python train.py --hidden_size=224 --num_key_value_heads=2 --norm="rmsnorm" --tie_word_embeddings=true --parallel_block=false --init_std_qkv=0.0464 --init_std_up=0.0464 --schedule="cos" --final_lr_fraction=0.1 --batch_tokens=[16384, 32768, 65536] --max_seq_len=256
MLP neurons of a small language model. Each row is named by its layer, matrix (gate and up: input weights) and neuron, and shows model dimensions 80-175. Each number is 128 + 24 x the weight over its row's rms, rounded and kept within 0 to 255. Numbers have three digits each. A neuron's up and down rows have the sign that makes its largest values positive.
After each neuron's rows, "fires on" lists the tokens most often at its 100 highest values on Wikipedia text that the model never trained on. A number after a token or word is its count.

L4.gate11:156151122140128128106173163124151160126110163162129144138117128129145119102093088149176092118175134106143160182130103153130153127092163138146059113090147106118131113161115111125129108131128118116162137120143113181088101104098096148107131129138166100075156106140124129153155109116117137126
L4.up11:126097117133122144159150124128132129119106114111109128123119098183142130160150140161137141137141144106183130114181089139141132084126103122142145118117150131088113119153103084116100130080093161154133130150100115120140148109101170133149138123090116117141111105100134106137139116118116117122
fires on: "ing" 29, ":" 20, " According" 8, "it" 6, "=" 4, "iting" 4

L5.gate104:136137100159142161141137112139140136102182092151149082091126111151123111119096125104161140154135082140141122122129115148122114124132109130137113138155132121154114135155118140122081155125139150156197143154173127110091138143139131092130092162081123097084120168145134099162124101149099113113
L5.up104:183156139107085120089164158151154140114135145129134047079113136141140151093168117165168142134129121105127133087131142147115140179178129105179135138152116061117094091157102163115130106110163098129165094150109148161146117151119122138119128145129121185130138081152131113144125144126131117133
fires on: " of" 10, "ra" 10, "le" 9, "ere" 9, ":" 7, "ote" 5

L5.gate163:118120133115132130083101111110170086114118116118143151147158130114156129068093166113134149154144146125150158128136136134141113116116106130099144146137116147138123142054116157091141138093105121113138088089131112130138116136126137120128127116138130110125153158132129164082157090131103131110
L5.up163:115121169114104140123144166128159126150122125106138103122109120126120139087165189126154118084106160158107109098129092189089108129163096115124121097094139159154099136104080155104129144115158091139132099099130134152156153145111099104157153137103197117118153104134085123125115127138118100126
fires on: "6" 22, "4" 22, "2" 19, "3" 9, "9" 9, "5" 8

L5.gate37:149154126140146159127099068099131115119140111123102171129088123153115143131136109129099110174134068107133120155142106071121130113126120145141126111145144089086134111115088127088191135135102122108136109126147180103108098118125137133084135104115106123127103163115122121121115148133119148129
L5.up37:131136125119177112121112101136140144131111165131122132094123101167147129130153132165102153114121117140151064155110171134155129151105137138114111126142169120099122108120158092122077105128129155146148122144102151135097149127162110155119119120137102182145118141131149138140136117166182147129
fires on: "|" 30, " |" 13, "id" 11, "w" 8, ":" 5

L2.gate39:142100126110163150147121158133119216117120180129146120126135121140137137115119134152147151131149146149128103119109128133170090113118134090162139189148143110127159124182153116134114124098159095153125116122138145162091118100150119113129152131129152125148143102109141104117154105113128094142
L2.up39:119124096167154162113103100129149108103140204144138131149138129137121132117171162097086110130099131138106122150122159125099143149147122113119171160105124076148116088120110126164102152126135132154123153127131130105119155135124058093105128151172145113122187130147140074133142099113136110065
fires on: " rec" 19, " acc" 15, "esc" 13, " Rec" 12, " Disc" 8

L5.gate437:106153121116124140126166123114161126134158156138123117116109122142145117088173107144113143111114080215112153134143085134136103118120104139149173116129125148124125145142128116164151172104172136130146160112159120142087131129140126138134128099137158144123136167183127165170082128105118075139
L5.up437:122126085132110124119126101140176138125188118142114092163154164107135177113144128113093118130122139144167134114174137132143157143168156098110192157166094103109148111143118109133137128085142130126094099139144160121118187104134129120146134132113148131110144100141112090104092128180127109104
fires on: "." 30, ")." 16, " of" 13, ":" 7, "il" 6

L3.gate380:113143128160153119152159125119151103113113164148138149101113098147145137117105134124142100150110107139107090124157134129157129125121147151126153141073142161099108097118114103104130134154154132176158099136133143117086145099126175175085148121154160161129127158096146160132143138095130165177
L3.up380:136126107115163095149109086138106092142116151119126139117158133117149157113131149109124125115103169162147088172126079129101139164096124135143158160135105104134147142136188120124154123139179147123139102095104186148123147132151187127141130133158149146148107156127174112143126117093143113117
fires on: " |" 33, "," 25, " but" 13, "est" 7, "ay" 5, ":" 4

L2.gate109:142124125147190135090160141151145132116133092073144133142104079104139159134154110129115101133147113132131109121123129124126111139141130124170133150122140128138147161173104133116118175113122161144162107096132133158171151117210124110114125099088099177129079107089146128118119127116109104133
L2.up109:138126126120154101143171108114115142098081105131115136150086095111112128093108123116148132103146105171105104145138124141135128135127129129171151116126115101130149133125126134121140127078134128119123119098117096123171154105105137147176134112065152125079111141097133131122113101143167123168
fires on: " UTC" 19, " post" 17, " co" 12, " Post" 8, " head" 6, " national" 6

L4.gate428:107097116123139115133111137148187102135123148124140111168176144125168121163158138114122151142169102152149112131127135092107119154153100145137149143121105129142103146175094139119141131138120133119123081135174123163144135094176101116152126104113137090128159125121130127160105108126073080118
L4.up428:133152133152138159117109131150140129119103167138148095119129121105148154110123155144107159077146134185112129112127120153115129131105123129143162148145169088106108154154172131096107162140131111132105128131101173117163144101111122087143126123131121149142166110111107108099144090172123101126
fires on: " rec" 19, "le" 12, " Rec" 12, " cor" 9, " disc" 9, "ac" 6

L4.gate7:067110175102126171091136119154132143136126131132176135118142152100121096089122128145168166124158097084150111121154098143134156145131164134135135121168122129099103097140108155147138143126157125146138130144126114139121139140135169101166136093195137091171123139145121106104160150144118100128
L4.up7:136139124104100137117123143109105133113157143112110116136106142126160126088148102135139145115101125155120119101169142103160121125145134100100114106118085124123124134065107148127143120165128127114115080111130142144107094120132151178139111129176166087148183117159084179091083132130085136077
fires on: "2" 60, "1" 16, " GK" 5

L4.gate95:137120099129132151128141118090159156095125174133037098120094115156145142127155135118158157142150088092133117133148097108167093185115121107134120144130110106113092146120145136128116095123108166144178117123157106172100078092078131176103148138152146158133086103162154122124161122154103104146
L4.up95:112108081130143138142106142123149107104139101124114094122099123135139188133124100120101168096100098142123091122135090121127119093137098128108141152128072166127120101120123070172130074142113102151121080121129104147095105097151146106123136115083135102121109119139110144145148151106121129122
fires on: "ent" 31, ":" 19, "ant" 7, "vent" 4, " According" 4

L4.gate107:097122170105139118132174146109172130150120106106116147137123147096125128132125124137094138152155100087127116178146153121151109163092148121102155145152106121140115112173102147127120130106110170109160139147160135145094129140103122127084192178116133121179134148158115112108116137096150129100
L4.up107:176172117144102103117115140131154129121123074126130117138158105114109168140164105139121160138127129135116156110128168133072138116131146119093150120123092112143125126118131124130177129142060157088134093128110093130140086166147132125108149149121142148136129106129128126133194130111130109105
fires on: " may" 15, " to" 15, ":" 11, " died" 9, "ary" 6, " for" 6